{
  "n_layer": 9,
  "d_model": 640,
  "n_head": 8,
  "n_kv_head": 8,
  "head_dim": 64,
  "d_mlp": 1728,
  "vocab_size": 8192,
  "activation": "swiglu",
  "norm": "rmsnorm",
  "norm_place": "pre",
  "norm_eps": 1e-06,
  "positions": "rope",
  "rope_base": 10000.0,
  "rope_fraction": 1.0,
  "qk_norm": true,
  "attn_scale": 0.125,
  "bias": "none",
  "tie_embeddings": false,
  "parallel_block": true,
  "init": "uniform",
  "init_std_qkv": 0.04,
  "init_std_o": 0.0105,
  "init_std_up": 0.04,
  "init_std_down": 0.00574,
  "init_out_by_depth": true,
  "optimizer": "muon_variant",
  "lr": 0.0131,
  "lr_mult_o": 0.757,
  "beta1": 0.9,
  "lr_head": 0.00579,
  "grad_clip": 1.0,
  "warmup_steps": 0,
  "schedule": "wsd",
  "decay_fraction": 0.788,
  "decay_shape": "linear",
  "final_lr_fraction": 0.0,
  "batch_tokens": 65536,
  "seq_len": 1024,
  "doc_mask": true,
  "train_tokens": 510500000,
  "steps": 7790,
  "dataset": "wikipedia_en"
}
MLP neurons of a small language model. Each row is named by its layer, matrix (gate and up: input weights; down: output weights) and neuron, and shows model dimensions 128-223. Each number is 128 + 24 x the weight over its row's rms, rounded and kept within 0 to 255. A neuron's up and down rows have the sign that makes its largest values positive.
After each neuron's rows, "fires on" lists the tokens most often at its 100 highest values on Wikipedia text that the model never trained on; "fires before" lists the tokens most often just after its 100 highest values on Wikipedia text that the model never trained on.

L3.gate113 [128 141 107 153 129 147 147 132  95 140 125 105 136 104  92 141 155 125 108 142 129 140 126 104 121 136 130 111 151 123 129  84 118 118 101 129 122 152 130 124 118  66 168 158 178 143 138  97 130 131  69 142 132 138 115  84 112 138 161 142 162 130 120  59 122 144 136 132 164 120 130 100 128 105 148 142  93 115 169 129 129 137 142 147 122 148 144 133 175 104 115 159 162 140 119 146]
L3.up113 [146 114 160 110 147 177 165 145 124 131 148 118 133 145  98 127 109 107 105  78  96 177 104 157 146 180 111 102 150 102 145 132 143 140 125 112 144 129 116 131 151 125 165 143 115 143 122 149 135 152 121 105 120 115 168 105 101 104 104 119 181  65 145 126 140 143 140  61 153  91 116 152 140 214 111 114 128 115 137 143 103 125 150  82 149 111 109 116 120 116 101  96 135 139 148 138]
L3.down113 [113 162 122  86 145 151 162 101 132 167 122 121 144 138 136 126 138 132 124  98 132 113 151 140 158 142 163 174  76 140 105  87 118 150 123 135 120 136 180 115 162 181 106 141 151 127 132 106 121 129 143  99  87  92 107 140 129 135 104 156 115 118 118 140 117 143 116  94 125 112 143 150 127 108  79 143 104 162 189  90 154  81 167 120 128 143  84 115 115 115 166 152 156 111 183 118]
fires on: " 0", "0"
fires before: " |", ".", "–"

L3.gate927 [107 107 148 134 128 174 143  94 119 113 126 136 125  53 122 130 108  79 103  82 111 153 153 121  81 116 109 119 122 131 112 134 119 114 139 153 172 144 119 151  92 137 139 118 152 135 149 133 159  96 157 167 107 141 138 122 118  86 123 125 141 104 138 161 112 125 148 115 142 152 111 165 127 136 125 126 110 105  75 171 116  84  91 156 118  90  76 139 140 108 113 121 103 157 130 102]
L3.up927 [102 114 108 112  95  99 133 158  95 124 137 143 108 129 134 138  86 125 103 140 143 129 153 163 156 154 160 133 154 126 133 128 134 155 126 142 131 106 153 113 154 127 111 160  91 136 105 113 150 125  96 120 135 157 134 119 106 167  90 154 104 116 156 113 132 101 129 128 149 104 139 110 149 138 105 156 147 140 146 128 161 155 130 120 141 137 129 107 146 152 138 132 163 122 103 135]
L3.down927 [128 156  90 114 111 130 149 145 196 114 120 124 147 140 131 183  96 180 122 154 120 101 110 119 123 150 137 138 143 116 144 148 154 163 137 129 124 132  99  96 147  66 112 141  94 175 127  99  98 145 137 123 142 156 131 155 130 124 114 131 151 167 140 139 117  99 153 175 119 142 141 111 102  79 109 114 133  99 187 116  92 142 131  97 118 151 145 144 126 115 136 140  87 155 130 108]
fires on: " ="
fires before: "="

L6.gate52 [140 113 176 125 137 110 176 103 144 114 142 102 165 130 141 138 164  85 118 147  98 118 137 115 135  94 132 109 171 106 123 138 112 119  88  98 117 132 107 110 138 106 152 138 103  92 119 128 112 150 123 134 148 154 140 131 119 120 143 152 139 117 104 113  61 119 116 136 106 122 121 100  93 148 115  91 134 111 133 122 111 145 159 132 142 119 127 141 118 126 104 176  82 158 165 148]
L6.up52 [126 131 150 135 128 131 197 163 119  98 114  74 133 106 162 136 119  96 140 164 147 121 142 141 110 124 143  91 114 148 124 116 101 125 201 151 102 179 106 167 139  92 124 123 165 100 167 137 137 111 114 112 121 144 141  95  96 158 146 154 172 112 109 108  85 134 119  76 119 129 101 148 141 107 135 151 104 113 146 129 106 153 104 164 137 110 114 131 127  96 144 131 107 161 111 143]
L6.down52 [115 130 114 129 132 109 162 111 105 152 170 116 142 106 127 145  91  99 170  97 134 130 137 136 134 140  93 163 135 156 113 108 127 136 161 158 134 132 133 123 132 133  92 119 141 130 104 103 124 113 145 139  83 124 125 129  90 127 147 182 113 120 129 138  69 140 108 180  94 104 125 137 156 104  86 142 172  91 167  84 126 135 105 130 132 144 132 128 145 127 132 121  90 131 131 120]
fires on: "000", "2", "0", " million", "6", "7"
fires before: " |", "\n", ",", " (", ";"

L3.gate336 [128 150  82  92 152 125 123 118 132 129 127 132 144 151  97 116 148 137 107 101 149 114 107 114 147 181 126 123 138  96 119 115 148 168 210 113 133 133 115  90  84  97 140 119 125 178 130 108 149 130 115 147 154 188 119 118 111 101 102 100 117 134 179 101 150 120  94 136 123 141 114 130 155 125  97 120 137  89 137 111 138 112 111 122 109 116 127 134 126  96 139  72 104 127 136 145]
L3.up336 [116 140  94 131 137 157 132 123 108 146 126 121 129 163 107 128 107 109 194 110 125 148 182 205 144 140 168 149 113 113  91 145 148 146 121 112 122 133 142 153 121 129 157 112  95 127 123  99 150 135 105 124  99 150 147 144 115 126 172  75 168 137 126 125 134 113  93 122 145 145 131 106 139 132 106 158 141  99 153 100 100 115 178 126 141 145 156 120 116  70  90 108 123 148 109 117]
L3.down336 [138 128 170  74 111 168 127 129 145 107 160 120  67 139 155 122  75 148 144 168 118 107 104 152 117  94 161 130 147 146 128 140 122 107 104 128 144 117 156 123 121  96 103 116 192  81 142 131 125  86 137 149 129 137 109 111 127 135  94 150 184 100 149 124  82 164 121 124 102 117 166  74 133 175 100 112 146 103 114 117 126 141 141 107 130 131 131 163 110 134 127 117 122 142 145 119]
fires on: " =", "=", "g"
fires before: "="

L3.gate20 [134 158 101 134 190 160 105 142 120 120 151  78 160 148 146 140 106 110 148 130 108 144  90 163  99 132 144 127 144 102 112 129 128 152 129 141 125 125 130 146 108 108 128 136 109 121 108 120 143 158  80 151 132 127 121 144 131  90 163  91  85 131 109 119 116 122 132 140 164 134 173 118 109 100 100 150 154  92 106 124 107 141 116 129 174 159  95 138 147 160 121 164 112 108 109 112]
L3.up20 [135 135 135 112 145 111 134 164 126 111  94 122 106 134  85 125  97 140 130 108 159  92 100 160 120 118 148 115 110 126 136 124 152 121 108 148 140  67 134 103 146 109 135 125 116 117 130 154 125 109 109 122 110 110 119 121  87 126 106 137 114 161 119 137 123  72 147 154 149 122 128 164 129 135 121 127 140 118 146  96 136 115 161 123 102 105 130 112 117  99  82 120 143 115 179 133]
L3.down20 [115 160 119 148 142 146  82 160 148 121 134 102 122 108 107 126 111 124 163  94 139 108  96 121 147 179 159 135 129 113 126 111 159 196 155 133  96 140 135 134 156  79 175  85 118 127 125 148 151 169 104 139 118 158 102 124 135 155 180 103 179 107  97 141 129 119 156 162 168 138 175 129 139 134  93 123 115 133 132 125  67  98 156 126  84 180 134 147 157 167  99 132 105 142 111 104]
fires on: "="
fires before: "="

L6.gate665 [ 99 126 135 155  92 141 102 171 174 147 168 142 200 143 134  80  93  93 143 116 184 155 159 154 137 142 106 164 142  93 147  90 125 105 110 131  99 148 134 105  99 148 140  79  72 131 132 147 110 136 157 135 164 116  85 128 126 146 135 106 169 171  87 127 131 108 120 125 170 121 101  97 162 139 147  94 110 165  96 108 102 127 130 145 125 199 116  90 126 138 122 167 117 136 132 179]
L6.up665 [184 101  96  92 157 117 137 160 156  82 138  96 147 148 132 116 119 140 138 147 116 128 107 129  82 115 170  99 137 137 185 122 145 139 101 172 180 119 143 145 127 160 128 132  94 145 105 163 120 156 107 154 102 131 123  76 153 117 133  82 103 100 134  92 153 152 166 122 158 165 111 146 132 161 119 138 108 125 125 119 175 145 131 162 124 152 141 102 165 111 151 124  93  98 152 128]
L6.down665 [169 118  79  66 142 175 119 140 153 113 130 152 140 130  87 123  85 132 162  83  97 118 142 130 116 102 117 153 105 105 117 107  96  90 149 126 151  97 145 128 119 165 100  92 136 180 128 129 151 116 158 127 125 141 127 120 167  55 154  85 107  91 157 159 101 128 140 155 156 143 167 138 189 128 133 166 144 124 165  96 120 105 104 134 115 106 104 124  97 125 132 111 143 121  91 163]
fires on: "-"
fires before: "|"

L3.gate93 [132 136 137 126 160 138 127 140 111 113 143  94 121 118  55 168  80 120 109 134 145 119 162 153  96  94  94 156 145 113 127 149 143 131 132 161 116 177 114 113 142 101  67  85 144 137 121 142  84 129 151 125 145 116 100 149 112 118 114 161  99 117 169 107 123 130 138  89 167 108 133 182 123 135 143 141 115 169 134 152 107 186 139 121 156 124 101 125 169 125  68 142 160 149 144 158]
L3.up93 [148  92 138 152 140 101 103  98 114 138 102 163 140  69  93 162 102 141 143 142 110 157 148 134  80 141  99 128  92 127 112 142 130  98 158 137 105 135 102 140 112 111 135  58 138 107 116  80 145 142 167 117 151 111 101 115 114 117 113 113 121 134 162 122  64  91  90 119 171 157 131 153 128 125 188 147 113 179 161 141 131 125 189 148 152 139 116 143 108 157 106 128 146 139 161 154]
L3.down93 [136  85  95 116 206 127 138 135 112 111 123  97 125 104 108 119 105 172  88 160 171 162 120 139 115 111 187 166 136 167 116 108 109 126 127  99  90 165 158 109  69 114 108 121 114  89 108 103 132 146 145 100 129 116 103  98 103  89 176 138 135  94 162  85 121 168 110 137 145 110 141 140 132 161 133 124 195 142 135 145 143 158 102 110 125 146 128 113 122 140 135 134 149 126 161 124]
fires on: "0", "5", "8", "1", "7", " young"
fires before: " |", ")"

L6.gate1518 [152 125 131 132 132 126 154 113 115 129 137 115 124  99 127 163  96 108 109 132 162 103 115 117 104 133 150 123 107 123 128  94 113 126 133 160  79 134 146 139 111 108 164  94 134 127 110 130 137 116  98 179 142 134  99 117 149 142 128 137 136 137 127 128 148  97 130 150  91 136 130 111  92 146 171 140  92 156 115 156 137 154 109 104 105 103 110 153  90 132 126 160 150 128 103 141]
L6.up1518 [151 153 121 159 116  95 113 161 142 157 107 116 161 120 134 139 149 124  94 141 145 126 120 143 120 144 117 136 115 149 117  67 132  61 152 140 140 120 197 132 135 167 144 120 142 147 165 165 164 130 106 114  51 116 129 123  86 138 140 162 139 139 158 136  63 112 134 121 102  96 179 131 133 179 152 146 118 114 150  99 104 127 167 118 141 152 154 123 166 123 134 133 127 133 130 199]
L6.down1518 [148 143  99 119 118 156 138 120 137 146 107 162 116 121 151 121  80 130 122 185 124 155 162 117 125  81 153 108 108 115 118 114 133 120 189 141 124 126 142 153 133 175 134 141 101 119 124 136 144  89  79 161 126 106 180 123 115 117 120  93 170 108 106 108 119 139 104 123 125 137 136  80 112 118 137 106 126 125 118 104  96 121 112 152 113  99 104 116 156 151 159 144 100 106 129 138]
fires on: ".", "7", "2", "3", "4", "8"
fires before: "%", " (", ")", "\n\n"

L6.gate629 [146 171 171 125 122 124 133 168 148 158 162 108 139 116 162 149 148  78 120 132 131 128 105 110 171 120  99 118 153 103  94 135 155 126 145 174 110 158 139 164 124 129 102  73 139 128 140 139 119 137 128 137 152 114 112 128 149 138 124 145 100 102  98 139 152  97 151 151 106 109 132 155 145 136 162 150  80 123  79 121 120 154  89 138 167 118 154 155 128 130 114 109 142 137 133 162]
L6.up629 [131 129 127 128 137 138 161 146 148 121 162  97 123 118 127 158  95  63 136 111 130 128  92 129 150 129 166  73 142 108 114 128 137 138 119 114 172 141  90 165 128 120  70 115 147 108 106 170 174 136 122 110 135 146 126 139 127 127 113 143 130 125 136 103 112 109 120 165  97 145  75  94 121 124 118 102 107  95 109 143 125  99 150 143  87 132 139 121 178 120 130 120 151  88 146  99]
L6.down629 [144 150 154 133 125 178 135 121 121 113 151  99 119 137 139 153 128  93 137 129 150 120 177 124 121 121 141 117 120 143 100 104 143 137 133  97  98 124 118 132 168 131 152 115 107 128  98 158 119 147 121 135 140 185 151 114 102 107 142  97  96 136 163 121 137 137 106 167 115 130 103 138 115 126 172  67 106  74 132 106 129 158 109 117  68 124 106 135 139 157 149 113  89 165  99 132]
fires on: "'", " ad", " trade", "-"
fires before: "s", ","

L3.gate878 [144 120 147  78 158  73 123 137 143 123 120 118 118 126 113 122 134 106  86 135 156 153 154 120 139 132 101 144 112 147 106 142 121 136 121 135 139 167 133 124 132  89 177 130 140 116 100 159 137 178 118  84 142 145 108  97 150 113 127 154 142 117 147 127 118 144 109 146  74 124 116 121 101 130 113 156 183 115  94 146 112 121 130 124 140 128 126 126 170  94 124 151 146 139 159  99]
L3.up878 [152 116 133 115 142  97 149 108 118 125 126  81  89 148 114 125 125 118 142 151 141 113 144 146 133 151 130 146 109 122 147 142 140 172 104 113 118  92 128  89 149  94 139 125 118 153 105 156 155 164 107 110 127 146  95 100 130 115  97 157  77 119 128 133  95 143 130  77 100 120 136 159 127 118 145 125 132 104 117 121  52 189 108 110 135 116 124 129 125 113 108 142 144 146 142 134]
L3.down878 [162 141 132 134 143 136 137  89 104  56 172 143 127 156  91 176 111 155 143 106 119 148 133 123 126 143 137 114 124 132  94 107 106 104 152 172 104 151 122 143 122 108 127 146 119 156 198 112 103 113  89 173  96 147 142 112 106 118 139 127 133 126 136 110 131 135 144 134 138 107 131 100 112 137  72 145 127 121 107 126 148 130 120 113 126 104 128 126 171 103 106  89 165  96 104 114]
fires on: " =", "-", " |", "us"
fires before: "=", "in", "30"